{
  "n_layer": 13,
  "d_model": 320,
  "n_head": 10,
  "n_kv_head": 10,
  "head_dim": 32,
  "d_mlp": 832,
  "vocab_size": 8192,
  "activation": "geglu",
  "norm": "rmsnorm",
  "norm_place": "pre",
  "norm_eps": 1e-05,
  "positions": "rope",
  "rope_base": 51500.0,
  "rope_fraction": 1.0,
  "qk_norm": false,
  "attn_scale": 0.177,
  "bias": "none",
  "tie_embeddings": true,
  "parallel_block": true,
  "init": "normal",
  "init_std_qkv": 0.0177,
  "init_std_o": 0.0,
  "init_std_up": 0.0177,
  "init_std_down": 0.0,
  "optimizer": "muon_variant",
  "lr": 0.0135,
  "lr_mult_o": 3.0,
  "lr_mult_up": 1.34,
  "lr_mult_down": 3.0,
  "beta1": 0.95,
  "lr_head": 0.0103,
  "grad_clip": 2.0,
  "warmup_steps": 200,
  "schedule": "wsd",
  "decay_fraction": 0.704,
  "decay_shape": "linear",
  "final_lr_fraction": 0.0,
  "batch_tokens": 131072,
  "seq_len": 1024,
  "doc_mask": false,
  "z_loss": 0.0001,
  "train_tokens": 640800000,
  "steps": 4889,
  "dataset": "wikipedia_en"
}
MLP neurons of a small language model. Each row is named by its layer, matrix (gate and up: input weights) and neuron, and shows model dimensions 144-239. Each number is 500 + 40 x the weight over its row's rms, rounded and kept within 0 to 999. Numbers have three digits each. A neuron's up and down rows have the sign that makes its largest values positive.
After each neuron's rows, "fires after" lists the tokens most often just before its 100 highest values on Wikipedia text that the model never trained on. A number after a token or word is its count.

L6.gate332:541428395432467467477464513508541527476503505492456457506445522487435454524543546498469484541563557479482488487475473488469528541441482482460523485461557493474513517513489527485462461474444494433564556467551493518505574479463492509512475440429446500491570425517474490494487538471547522468
L6.up332:547443448473406500430485444540475466459455468431617514457511507530502524523499503496507517507519622516473545484458507480447532453483477482545495558476507494506547490519465545491507522512428546423471499540472417432550540517453524450538521493499428569488499402499480485467466527522545575551
fires after: "w" 14, "k" 11, "b" 7, "g" 6, " m" 6, " W" 6

L9.gate578:484505572515577470527473497525474429479495476486436470496484454451450502486504555495522479472482437477470505525528504532504441521481503487514540545523550531484527491421518483530424473470518470530516569469505538481516470506456543549538497488456483500543557523547538513584451539456521526501
L9.up578:487493547537467486499476516563544456530519472520513502443504492518549513494519504531529529450549524516492611535499537466512540521518477471549497462470468458588440526523388536528498476537490525508455503515451528425534448506448493500548556508474470554509511528512554514598491473525598547540
fires after: "-" 12, "8" 12, "0" 12, "2" 10, "7" 10, "–" 8

L10.gate129:518520493529546445478523474490511569467523510475553465486533528593505485584528461432475498467482540485506493535493545472497502467556523454504527417546454577465534462472526515571503529496453521507599421485620552498497477483449563490380534488462463520486551478470535570564497510492556498492
L10.up129:557486536561499508551515535589485536483635474513490491491529527476486549583509490555546464532486486449476489436549473535592450479433551459537474501492515456533461529459543493476475507510519469491514534520552450483533477541491496514488595500478497456497532504538501470557569487402518521520
fires after: "1" 18, "–" 12, " −" 11, " +" 10, "3" 8, "2" 6

L4.gate173:519540499444447455484625439469446511500591479472485473540529509467511494489553455471528479528507553508563426512448551527560433552569433513539534523452501557598489485564556503512512517464501471474493515540579471464474435458509573462546497527488515443489410581535442482494532526494422470513
L4.up173:468466493478502541493540441444534547484477561460507468485546483581529486576501479475592466423517520481514543481433537469545504518441524503529505520530473509488503576521577474504543563532541490584481463505498461475567539452478490489470475544509501513454472502583449526512553548540547468522
fires after: " " 45, " (" 9, " \"" 4

L5.gate341:551426527431470506525463508467490487467584459554547476387512528559458444431545468472494436544458506447511450480506466494572464444527440495528532490463480527487542507461517520554442524474464489518480520491528465577545519441461498519496536552514521492492522520502535506472516514498536532520
L5.up341:527491539501549511412538524538513509509629513515482464445482500475473437537448505499503489528464568464492464531518469479526494441523483547457497571510541550558499514495427470571516519496447456434438467534513503580566467498569470606538525587531446546495543527479491462480504465512513491582
fires after: "s" 20, "-" 11, " Pur" 10, " (" 7, "cal" 7, " World" 5

L3.gate522:493455509489497572481476515606538456476517463540522450482510562490477439523566517500536388536504519525457544526501498470509515505514550503515492518487513532518518463472479493511499494571422455477547471437499483545530484432487521484444450499504531463476476569448513470483502492588533448516
L3.up522:517398484417565548488485517493528461516494460593503426443485448467573442519556455539501480563540508509530465507561496521502526478525510545509547588530503486450525529555531428532537550526535463442519438506530522508572489510498566518455487535524447580511526539539493544454447461509474554515
fires after: "\n" 38, " (" 25, "-" 10, "." 9, " \"" 4

L9.gate293:494533496511533440496477460565510536447477499526484485435598461533450489462525498508485576560533458520517505466460464527451503507530486512510555495461479492444511593538519509500563525471545492542471444507488494424522473427545439509474475440442514480408570478569504473476479472415501514533
L9.up293:452450518492451472539528546429528461575513546614463458466557531531476451463525520520485566436510548539445506535518547446608457440483446494525508500461478488459473526520531548518555544426471555507486530519519502544565474485537510397531544476451469496489460492536533436484481467487520510431
fires after: " |" 69, " " 14

L5.gate495:515446521512462553489515463482570629465529448411499488485570528526499520460489501493454507507523450442514501495544461465449526562454451553529373532494451476472502568491552524485448469488518561532597455484496489530543433501460538570534508448607564475468480448505471501492446525520444491433
L5.up495:555440494443544464544486504432516444504427545514500444481366463504537522519454505464564534479506491484537513495489498544467477449473533459421541553575437519389501508512527486450523489497521541533549447485459449537478540483464491485514538456549488471549505495520531513502520488456530509541
fires after: " Re" 21, " re" 9, "Re" 9, " En" 7, "-" 5, " In" 5

L5.gate189:481474452501470487490548471465454451470482506483516542531542517460532507498507499468516539501403456507563447515496466464491507520481460411402530513457472487522441487521545543456529593494488486447494535577548474398454482492524604437476504531487497504552540560570474560480519514501479552495
L5.up189:500471565463596567458506543571465557510474459525538455547507541524505487566505565549481523523571589521458493484448439604487437475476445501468478558462453558480425559553475510465526496472467451502508502530454530505438499409447488411503477433533440533510546447569439451431581474462467496472
fires after: " " 53, " (" 6, " de" 6, " I" 5, " F" 4

L5.gate51:515411534496536545475458532469505519500573569569568469515496556528427486508486500527462470525453516542523499497516524520435525397496505549518521516430575517422421538488535543488471538469502390459562477473489487523560501471470521502490501427531526495443512524478456507545537541517431471481
L5.up51:538489512579568549505432467598532484474467426552486547489539535468477490646489440489517532530490465504431522575464478504493463433470491443498463497502527504492434499525511505567515476513481471547483495473518494516516416481533459473535526402516446459518515482462463491570579550461448549507
fires after: "0" 28, "3" 18, "5" 15, "2" 10, "4" 6, " Up" 6

L6.gate728:529466461532431513479443536473495590567522468467468607514489482543511490505490416506441546465484469484524478463455532518506491485530507447508394515431452438450489536522484548538491545506492464427536481495488457557448521485533506529541506488565448496483517542519451559450517481478511496493
L6.up728:499446540484544544500538485524482518581538512572491546497529497529438418489503489523486513532520473510493498511437557478491485511513533413532505487502500496478508537517472531528484553457487443531530498499581597490468494515529569509521466561451523570590508515460440469553528438444454536539
fires after: "s" 23, "==" 12, "ed" 9, "as" 5, "===" 4

L3.gate383:545470497451488591549543503504461487472472512430458481553553512444550563526524476518443484450464474533501521465469431556481541521460553509445471486393517547508574567578618461509526502492491365495494504501479545559475509470432442448497509503428462440491562531569459524492495468541442555449
L3.up383:461526484558498526536531478571502567488482527534410481565480479435549490447506495527533473459497504503517504580490514552509490494497494482532489527544459458558469523494467512414460429519500582550572519557496439488476432440507530522494435496501489486486509462458463502512589509528531502483
fires after: "0" 95, "9" 5

L3.gate357:490455480517496547503489503564416498504502456548513518547444488534586522451492530523474486510487488446526541475496483525515542486499513422451540493478438480520466501501474434533435464473493586552499518462489538507448455525507498474525526498555524476552525471463408512502420532531555557474
L3.up357:538464534468522513471473466507452510561491537495534425492500504473487500514454567515507492492433455472521449466480492524568504512532578419495384516446494541484439444488464477488465534481548554537532531459581500457553482530552483477479520467503535469540564485465517516447522455538534530477
fires after: " " 49, " Battle" 9, " the" 5, " to" 4

L3.gate706:495515501542476551496534528564498510484463541519547434477566557473479508466481493507526551470530551550596443488514555551421565428518497510482520494443517460486472484464452510464548480511509390535538527502556538482532404460469500475549472477446461475504499502490535462600573451512412509530
L3.up706:508442612443495484548467568495465504543474502534474509505525496532558497516500440529413431481499538460466543540452435563451572572469552528534529507451510499467494472427555468486487478511470536420532517591511498497506518507502485476461497523503546456480497493453472459497551497496440467424
fires after: " D" 24, "d" 15, "D" 15, " between" 11, " Ar" 6, "J" 5

L3.gate28:457483417486512467483460592498545478441524577520507542496517492531439576429457559492457462494525483587534478452528451501539494572555477377489478483493562501443554456584483486449429493481473532503500466476474553507519461474455457449494537528406477515509540463532534530561544573556496526489
L3.up28:516522516540465464529466454453499529444474525513466514494554499466476486470488491438446513470564491473541532454497527530545511521536548415591446474422415466497517525505489451497512529510563473517543498540475511500492458547566451487518512457534524470463521408518467471549439519499455435515
fires after: " " 54, " a" 4

L6.gate654:471515433501481528459561558542526496490541504472399544470525502518495504595500525451411491416485475502527564505520451488463449519508505538464465469471520545545567516518565541491518513510450508481502539496519444491560511444462419435456484526479428492468470541536512523546430553551488510451
L6.up654:457461546526514532463436534528502475560454514547433523444497472505485513485566432566492499522496527409538578512503535502464510519540474548433485475464440529472523468510488521515461538530455472447451491516472504520386530404473525548494511513492513526477555549480531495526532522475529468473
fires after: "." 41, "," 8, "9" 7, "r" 7

L5.gate373:483484521523491534527452488509502500448590520551505517517499468460509477446491566553474542493490542536541576499517377523446558565451542532480475471452505445425534483453467475571495513526504476471502484437557504497511536539490552462494528454443523456438546531522498559515512519445596495516
L5.up373:480483511479549431516405503513500503442496505520545499497504454455579470581493552438530454559476479447435498486477525523508491526570585444662484619438486498527514579492439529459499469482468531537468526520466495449463523563490467473482515447497528496503568412505464437483518485505490499495
fires after: "'" 43, "s" 6, " T" 5, " J" 4

L4.gate722:473527592526520468505521499515472506511464475457496460486430529515485500560542526498571451561530522476514453524472429547525479505492485420489553544511527480512500484440497477559461443483449478483475512491494493490525516420470447541493507452426493470401476525486595546503444489492563469581
L4.up722:441505532539531421467527559547456490491534495506466475556500501525484517605488517554525463496498475387479539511489477479448501533429459488499463458499538541483474541469576570540540445498425530483519512509573476562490541530528463484435513454479462427407417490497438507475458552486461551473
fires after: "\n" 47, "0" 10, " was" 10, " " 7

L3.gate341:459492452460584518463446461574510532516493423562556462545512449519441473530505494463490508546480519462501487490461497499488456526483497595493483479482603555480510501477516499516540520515470489543575472481499468509465499452488421492473481475433461447511514526518421491559482477511518522466
L3.up341:541528470466489489547519535537457461547458464527494485527524442544481555479495501420541545471544482474489454434439522519573392500495529469511409515500465459432556515469481509513504465540475470561586490524486466495610566544511518523496496483492349502456510540485488527476483522474520516565
fires after: "-" 21, " (" 16, " \"" 10, " " 10, "\n" 8, " was" 5

L4.gate721:403517442424561474562444536466539502482508462475495439504473412401490501456492515498502502517428524481490534407500493479505479537448522474456519450530539468481540519425499488535496485466572477474543491595555430528495569559515527479454484505469509515522502521506490516535433527528481493501
L4.up721:438508497532510549479549482503471477542511489468465584555612445523497521359531507511560539538522516539496582459503508502466510447423465517527535504461554481510527499486515503548508484515481549468535508495474523474467522494497477439479487464559562496475443505535497532573566525536521510551
fires after: "\n" 89

L6.gate237:562527475438581574470529541420387550521494456518508476516477526577505453533444508484485482504506508478529504465473487488487502466396498494502443480467489479500467459521510588549465478496462519404523512508511575495446503514485441410470507525578548495480574465489480475409507560542519450534
L6.up237:550507508515454586465517543484447545569480527485520422457424517516533437536533480456502522488550522439454496537459483509522528516477609544505455545453443503498459538531500514527497456435536493436550570512482562445504473506491489469502503486416532493473556562509456497470529520507533500484
fires after: " the" 47, " to" 9, " on" 6, "0" 5, " " 4

L9.gate462:482447509496529515533545494515366431552483542412484393502576465479488492566474509575515494505427526553561461461496474558558450514523452494399550508463499526581572562417532509503421502546473523537489477518563520506500498483521464454578516450447525488547506519537453567546538458554526469407
L9.up462:493480536475567525522565474504423498518397585501482494503503580461513441515553520479494451457505463502472514504521459511587470468519507542398501508447527520538508522514524543479400497486488488483496484577499501550483489451509462441560535438461522443535583457553516519580556453498492521499
fires after: "1" 61, "9" 20, "8" 8

L5.gate701:507478530562471489532438544540568488559565562465431423444578509455470441437570538469491519511488393535453505446464468504509460546407421544466489516509497553500422483425513412570510498529504544511513486447521489496530475552493522462562472497510425487514572504503549438521509472525458478553
L5.up701:457523509476494463551503500578586513455547555482546417445575537458534439433520540481509556494481476467476481446524511496527532442476452479480553505471461577433481507484407496562546449488516435470497491489468494511524417472472468513510494469463455510542526529496517456642525561527515446509
fires after: "==" 12, "-" 11, "Co" 10, "8" 9, "9" 7, " Cle" 5

L3.gate263:485490478485519549437487520573523490479503452451588533568495526502426529436554500468491489479480461472455427415475435444594485547498496461532544427485492519464421531550536506449487402513472466526517464492488487503484489483478541577533498534431457494505576537529481485493502600521420494448
L3.up263:485497475554487485508444501498525503501562541485513465486482562497404448462486562431519513533405476494501481546541451454421556522478446479534504426445536449529487621519387533509477533510486470483546519550442506466559480498500520493581508566408531520507513449450534505504497479452482540556
fires after: " " 44, " was" 11, " age" 6, "\n" 5

L3.gate110:461495505499597513556530510541589571417495504469484517516494508492524506494482501589466471469472545525455487510504493473621561499512532455494430477484516472464484466488511467381537548511523551488536550531488451477549449495486493448481454467529464433472545421491454483514526557573391476484
L3.up110:506526485531513411519502475537513490514453533477480412511513516471532441449519550507539505490435489502500511518524509512506517503460455505457486536490433519521432512404569518506499493524482474547477514594532472484533513573510500465518505552484464491507531490558476538553540566489448513488
fires after: " " 48, " (" 19, "ter" 5, "vis" 4

L9.gate513:529458551455520516455515447540550499533560439495487502597508468487486525551447442504534487559513496538486552586524471504507472522454507427498496434491493520503487529445552581464510502406543516504490469490483517474436527494472529511528511507541504518524549436477494471478485533509485512474
L9.up513:539549459504553458470519529437471441445444535429471455471486502459524460496482456568474466492463478545571451473502514502547524500478519506491503492448540479507499495506436532470494535496427484475500597492593553544480545486457492542552453492490453430513483469535532524442493492495414467462
fires after: "\n" 71, "==" 20, "0" 4

L4.gate701:450428431528581580500510477540486460490576571467507531557540516524444463565512502481527587452521489502533476551496480516530538602509452448461486469471491440500581480519468535443456565478575481519520588489510496525505482497503473504465398484471582483569495528468555506527516470485489498437
L4.up701:531472489542431490577556531494432453524498469486449514457440492485489548514505498527486481472560455540440517540459522507441502497453538498558470482470473404481428475593517436546512499512473488476469405598486510467474501480504521490452509444509454481486540515572507480489413515447414417511
fires after: " M" 11, " L" 11, "d" 11, " J" 9, " Q" 9, " D" 8

L4.gate454:520434398512491425535554472482505472492504506457466495473529493595549518484539579501550446529466523427502499510517521468564395518536596517525532530465478521540489499445493479591541453518569487514515500529505522411429500522540475542435458486517516536463501499487561523532465526490513487530
L4.up454:513474446491495436448506508469427574464503496526488480564526582496529523466464573504512430504536511492466468487526504501476495461490459446468504484501556455529497483497506587513458505496524508479504523541485514475529533392486522503535533466494460480518570490490475509497474485562441576481
fires after: " " 47, " to" 6, "s" 5

L4.gate627:443494542515562567486447445591546543506529463451469477494492427479485457514467528553531524523466491462510491513463503490543495460601572527479525539508532486564546481469566573499453517488489498527536482506519486481584540494477485464515465538488486455472536552433519448503484493515549515437
L4.up627:541532544501496507400542491409522429519552554421525494527553530519550487551517538493506490523485439557555523518575443534533512521539494468530511510441487419469523535429477496517516457513582429513571492452525466501405587504456463536535534479536465523531509514421477545509460567545452500508
fires after: "\n" 42, " daughter" 4, "2" 4, "d" 4

L9.gate519:422519464525456556567610502467511520460460439447525461501521468505500486448554539491416583460520460508468456473496459457492554503442504512470453417497500544538463529505570483469387450481542490527516549523510453541642431526464522486486478469519432529535441532596477586524519500549458444544
L9.up519:459543478538567518541549585494567457464516535547434481547528520451500433546491540552579563458450492547455417453477429383476550504418519541506545468509477485527502536472523488454559490497511507441487471540524430488516502454482508515462452435595491542510488573536439563489499458514435473520
fires after: " |" 29, " a" 12, " I" 6, " and" 4, " he" 4

L5.gate660:470440469488566524556488503509487461522461548509498472486512512438531544535585465551511499477438501457525451534560514444519535502538467465468546602456503490565515528429521482513569493468540561457500569478498551512461426510461535474406414448550444487481505480411492460522481506439483540551
L5.up660:523524512443474471562501484495489516555551532463550470492490498422468553515513454539506506477477526569568476552500529427501506495556490515465575533477539462572390531414523421507428472486484550483506509512504527532511462520424486510556466523566424491481506492414544505579510551490459524506
fires after: " =" 42, "s" 7, " listing" 4, ")" 4

L5.gate450:505479524584523498554488483462431437563465523422507524512487487540555512492557503485431514499508463464557448486454525491490509532458442496461468543465531506505481473528578463510508449542514459528537530457583532607409622518453428477497537536541482441445485557500460484543490516482546517462
L5.up450:422468506558473402514418503541469529569547460393429476492403516507524495502530531516516507514516466508539513488488542515525490511583570477485508408488573505500446466532513501499502455465490516473471537527506530556457508516495502498448567492519471528472493487516396503548562520559530453543
fires after: "9" 28, "0" 26, " serious" 5, " of" 4, " living" 4

L4.gate813:473513462478503478513501507497524521416568502483485475468527523497474537552463530585463551466466472556417528517467448472540531522479466479533482511472463432476473506539459503481485532468496520534528508496525488545550449489542467579502481500470477444494483602439533518497509548420471528480
L4.up813:454512508513521464536500490468484483418472561530532441452414558418571582486462422541499493538431522502515418479533491416469571564516591549516507461508499601544486492475487541533510546466489435553489433528447490507453485500572478507486437438425492558502569549459514544513521526470477489516
fires after: " " 42, "s" 8, "e" 4, "D" 4, " a" 4

L4.gate514:508530506486533465576540517548529511456489508486565572555538519432481553508465453550479564525492455523519471508521496532486484537471472448482473462502463488603473494566502521489565516483554490528572541460535475498496462460510568601526505460506535492500547438564478428529489462524510513560
L4.up514:509522539450475463488526529510407533499439503510506549494497504465397542474553501513468503537479510488594516526526487441453481530452474445531485484497563525485499474614495491539476391517501495549514566510496503454454461498563513546494444554485484548456526442475470506546521505559502528501
fires after: " " 42, "1" 14, "5" 8, "3" 8, "2" 7, "4" 6

L3.gate38:501566504466514424570522606515553539475453546512515504565486495470564534535505428563509516447533461435563532414494470491573433590483600468504488508493459425497434513470514582520503445517444487472423515482508527526503473520439551459536544496481504488422526449512421476511496506542486488507
L3.up38:503442496558503417486506505501571481502520431498487511530539454498487505502501532523462504503473534534569470470467569495480470512495537532489457479545473559518510544603518520486516516530569601485383505549583462548431483571511461414513478561472562513525582552414513477470531567557464496518
fires after: "1" 40, "2" 25, "3" 7, " F" 7, "7" 5, "9" 5

L6.gate367:440505506500477512477520416471526564469506493508456510575555451455419457505558508573500577550571544539451488436512581439543546517450522459494518411452511557464476420551518543515518497490528488463461470467578495446466484446524487500480506497462508465508530497558552555468564489490488413550
L6.up367:556475456462520467492511473486521487487486537510429553522498523488545563536455543506519496416473507403550530554466470494575463486509511595476494453514498477469454525514544434600484568573542513504463510457535476516598557482519473493562488518430438489509502458463461464501492452507499462516
fires after: " |" 56, " " 7, " ISBN" 4

L10.gate366:545518520468502476545517552587467471532445505523573486510480526493564505445576579472474487573481489498546467467534522511528565510548525475530471558425495557485503468490506446520479487507551488488493498492525469495468393508466458552493442471469435510481578425437460512488523597539533532437
L10.up366:462514439524485571534510493546522457491520517486475531561475511463543455477530526429407551531460488577537512455565449595506551444528453554482459482573523558420463500458497469594518510399466495588483520524476542514506471461479537452503488504526555497506533461492529519486491585479481528484
fires after: " " 39, " (" 11, " and" 4

L5.gate476:489481410493535516508512471520510540518506514472485546538496489487559555542547478484502484518476505470508514494483513517444508492468564497527494456492560539511564523458495492545508536468475505479496494531510575391454458487461556386530458592536519456523516460476458525524542482492427518540
L5.up476:502476476533519487484468487509478574538501550561512487500531477543449528564488515485512535521533515558520427527418559522484510522466500499539467514466433545552503572511500448483516474501475520506570567562447503527465464443542524444508473438560505515487487499582435492443533576511525566473
fires after: "2" 45, "1" 18, " F" 6, " " 4, " W" 4

L3.gate132:495496500438501544512486510538545506440463440528580478481564477401496485545531449491470532462473508520504527509471536528485454535466441523536394564491451511501575453477505507536500449527457460463480495501537570444482436562442459453490494505536415563443498522477481429521525519435494441481
L3.up132:482546574526443523560459602427552466497503558444456531442542518462487517465549551458523477506438467508455431529495525556492581574507487441463507557549555492413438469514530503458507509546451420468538583509533515477517490500439568438464506524538519495415437553422524523545525488454473486463
fires after: "d" 44, "D" 8, "ed" 6

L3.gate505:565460458510564440502510543531490491467482524470566471511517543573484506471571567501469453507514416507505526581556518504588519545560446468474462448486573477526463470521507495440525464468532517465551536515470463521480478477526509401495454500399523461514597440524446506530537458445556500503
L3.up505:469472490545555476599523508449480539500472522531474563543504587480511454505542544477500493482529498504548487398458502487440469511429517432469452517486524445507544431459442513491499438506449520567427497510475525457450499516470492431510433481549476467484513501444517521540499506442578468493
fires after: " " 85

L10.gate355:522501526512455435504453494427555485475414513458543477534551514524478449513530564558472504477550492447532566479479425481501435548560528484516501502505410406517426534529483501439511482536515567468459510420461528556504509466488490472477539555452434496556448479562473491491493495477474531477
L10.up355:485566501533466482445591563545541564511475529471554533450446484504523510536507477513430530575492462543558538459509488466526582513549505449486462439484454547486483540503406517490486481512517524477468462471457524417430512512501561463500473476460532547536518541510449578496488512468470476492
fires after: "1" 21, "9" 18, "2" 17, "0" 8, "3" 7, "6" 6

L9.gate256:403422538491552521529494509547415476504537503581430454476539467505513514515492541476440452521500552443500477575603457559510434488555521509552483517448438561465499479469498516529442465454447466525515515563514500468509498433467542435468493510555491509462448429444565438421467531560515504574
L9.up256:496452406445548510507423446509430516594511542473431454474521515449514435465507598528500453463510529372483473491475476480547478436567526481481481495479466451492438513474516503507491507494486505462512528540494492518458520471564514449474484526450484436531604473487478535460570485520489474473
fires after: " " 43, " the" 12, "1" 11, "." 5, "2" 5

L4.gate588:468492480442435461467557495475536469481523516539451498559521433489541568402413597432565458470483509519496583514502468499497421489545484448465481515505550502480531515463497510495511517450548509526489451465470478469495565441442563527545485492515545526535477527458505516536496535538558460462
L4.up588:531476479455491533493547482424523469569524546516535417477470438498523522539486566537507541479545551493523573569480558461547506424487533505522515525490477485473529480514472514564514454481484496463528441478535505374457560442457445476488469471490543500556555469482465534525445509553489493522
fires after: "\n" 58, "7" 8, "8" 6

L6.gate653:487441472478509500418486488569515616497477531458487420557512494503497504491530475513475520515534475436503553435515496558501483515513582494479456535486440493497554470502440507504403483492540512524477454519499517541504448473516523455536468494525564604468500440417508495494451520559475484471
L6.up653:515509507492551527540549421473535562413521473489478560510450551476528497438543565508543496516518421565561473448476493498554508495551477481429517524517533557460431531483470554464487484500503499531477540469496544498390467549515398448484482513496501455504477533567481475472451478535485524537
fires after: "==" 42, "===" 27, "-" 11, "In" 10, " In" 4

L3.gate830:512508567478493573492494455552486412488472516509525513458462576458493512569551413454544531547544473464412475435547499482470460516522403530530461503472566491437517513500458479475516514459483596512578527512511489448529490513458454519479495488485474463489504508565441518518537465572479498499
L3.up830:513578498475521544451488495469506474449409459557508523492540572481494562501539465497520470506570460475534469508510541536458450538535534534532500495519479517401552493455441511507536479430500561575518519496488462501493551486523507491478503466460447465514440487430432456534452527455564497504
fires after: " " 38, "0" 9, " to" 8, "S" 5, " (" 5, "K" 4

L3.gate657:467524513519508454552481499508548583499529483483450525531467504512513517546447487545444445444491523464460517511489536445412522554552509506538517460515508521558531479476526440423518450531558549441546489531560439530509492664463444396566545507543412453489525452548474541530515484474454537500
L3.up657:534502460487485454506470526514548566424489497574537489642496437457559534517461462554516444405550486527532397522420515492477500485474482517474549425508472508450481491523483537436496512437443501497572481574507461518493467524485480475520547559531447456535502483482499484506459435444544500435
fires after: " " 36, " (" 13, " G" 4

L3.gate713:555551482485467498441498529544518521402471449443499487559570486485435563545468517478468522427528522496544533567499484504522474531487480424465539438501463443495401446522511475564550534496528521478525467512468506516532514493533474543486534419495497503508523447510492486462453495475628466520
L3.up713:461427521515494498503446509471537510466440530524564489520470534434549456518549542523492475533484528424487517523499488472545538515452550507586469464541531504530526556502605483492493462551505561476577487542476458494524468570467497434455470481560518534546499509570508439509556477495489512577
fires after: "6" 14, "2" 13, "3" 12, "5" 12, "0" 11, "4" 10

L3.gate189:514471469512498516497475562458496492504552470476455533540518518448565483482532488544481551447438535468472460481470519572515529503588455532505535474559523457516527451553451491522461545508585535475451483599488439478559567611543556470480514504507405554513492498564480521528473452472461515480
L3.up189:486524470563476423481526563464558428477486503495495551534498479486517460460564431473497493452513573435487478547529557479563494512515443493417541497519589493505466416606546540549479555552524519505468471535464505509532513475469574478564438522461472487474471529494491524492528498546464510488
fires after: " T" 16, " Z" 9, " L" 8, " I" 7, " P" 5, " An" 5

L3.gate526:538563472514560591518533542517465437558500474485458498526477496533551526491584463469489573510492461436511509507470441522495493583464466544551545514496510491481461553577453494505513441463362494512509539477477490539458463498546528493565534496516498427509480517451444517447517455453458496461
L3.up526:467508423468472494558521535507539508510492419557490509496455519544554507579505534448549521533454467496478454455540490502487490461504496507561493466547487509400480503501469546490491494507506520501515517533501562490474460500558504438478525506517522464517476587511495486421544518457525509499
fires after: " " 69, "O" 5, "zo" 4

L3.gate375:514473450455557522552480463495451494506593470515496427485460499541503445490503498506541511509484540463412493436550557498534558569467459446454434477471518491532524491457519498477540555443493544513491504558493474497511567515512435551472527524534467471506594444488531453511457466434492554415
L3.up375:483471502499450444492497489553480595474467506484509536486439619498561578523409507514496568484419514542505485437500548423468487460510461592521539483545437544472537476486470465491510539495544493442503473513438529608480553500525443503528480519528482586478503537484458425550456556529472457528
fires after: "s" 72, "ra" 9, "S" 6

L6.gate57:504503445502481506582508472469424572590498553483493537475503561500481494491383468539483487532503451507462510520525476513416579426438455442519562479515561441506508551444492506492480520515451531531407525485454560467489495467473463522463417456568437406483553495431519512498536504520512487552
L6.up57:461505563466470487421447439415460432528507461519496537506458509497541447509523483470533546507528495467467435507505547525493403481474506572567595488516494470583560456483432493496510500508553522467454476474491527513617459499537499491463477519421470415497494379454473449494476465443556522465
fires after: "6" 16, " Con" 13, " re" 9, " Mar" 8, " all" 6, " con" 4

L4.gate825:535549494488525552490494486522545402577476471485457513518564477441491492513523476589560459511440562521529585462571491562505505550488487446525499617523491514475570501455507553502484468552511434487542481532484478462501580494510444467516539496516518529514548494544500473472481518533437418470
L4.up825:555535473450436490529503529417500514591445579537510430507449475497536484497503536656520487515526529557474484477489526519470520424547522484565508494519548515512496497514510442550511490543493458457566485536462463508427599495515489522572517456529484487537487551515500521445471523512519498479
fires after: "\n" 95, ")" 4

L4.gate798:565521517485537525536463518532516559486545486464456504532435566497579536522467479536459518510531487489525545564401495473560514442469504493475478443559539536451558495561502544437515467461469513448490519512466452545519534509530450464585486518487500503579519560539464489474460525521495486443
L4.up798:560490477451510548434378528451534500432522555476493474480537534477512501501511492455488525498570536537519495589560551466570487436521405498517582496571535531476514480509477538413480506519490505510497472467467401509502443527542512483537491474492492531593532493470490535499462483450451529501
fires after: "," 17, " " 14, " T" 12, " W" 11, "w" 10, " L" 9

L4.gate268:453494469460478539503496500460513448551570516566481469508536519491460451529477462534428553502489469501430496513446500520527508477599515523611541527476494567463547488518499530503480497458442408540504545492440431413470497461445526548511565534463527456505512567554477499495534432529459507435
L4.up268:513490534474520551463571509499527532499448533529466520534506572488559514513463451534483501500528451409500528447530490515497540463508470495608528511553520477488509425477461570523454519414486493531551548547417544489481509503546458473489521512504480511500550512539474526471473541392478501509
fires after: " " 51, "cr" 5

L5.gate235:473539518514544448512514519440523452493524489500425539551494421468508522479436503473533522451492508509459522427554494530497502547484500544500542498452486497487490421508530501566533548481523483488484525481524463451522429522486441533409518461466487532571521517445582534538494507433408503495
L5.up235:465503447535555480504511550467515538515513533542490525502496484495533465513564486506536514490476517493452524494499470500466524607416576538507538495489494467509471526553534525554493458453599480436451425546460533461431489474454459557458552543580491492521515494525521505533465515463457556512
fires after: " Su" 34, " Fa" 10, "i" 5, " |" 5, "fa" 5, " I" 4

L3.gate539:495484467526566508453410492505485543444537548532544491532467536496466453492454502505501425516434542514466462501561453516490525514515510459515422599478495491557448545521525532566495549538536479481449485460461514486460548507491478547455471470491541495497483513455523531468524510483488515543
L3.up539:459487512455542533494476487493422517452489515562463530477554502474529502488520510553550416585502488477422612450484465490509482438453472562539466429499511526513594539414528523523452440542548510547473562528486480502505516448507485505475482422557538461495445537496540428534519525502526498542
fires after: "\n" 100

L3.gate804:496382492417577543502554510471535448463525463467510523480527536630584533482509515546516512466441483480474481434539475543481455448525486452498437537537487472436458447531463497540505534497586541476445497555478460512422557538543425603491429460487476504490566560553501555546545468441511472521
L3.up804:542431458524519595464574561393446502495475444537489505533453527488569545506540535497507522487509520548495530497472470573549480475483542515490459500472561550447495480483432591510457466493552471503511564467470476453393512530517427502610494508474554460500474493486478515607542555496500515480
fires after: " " 69, "s" 13, "is" 5, " T" 4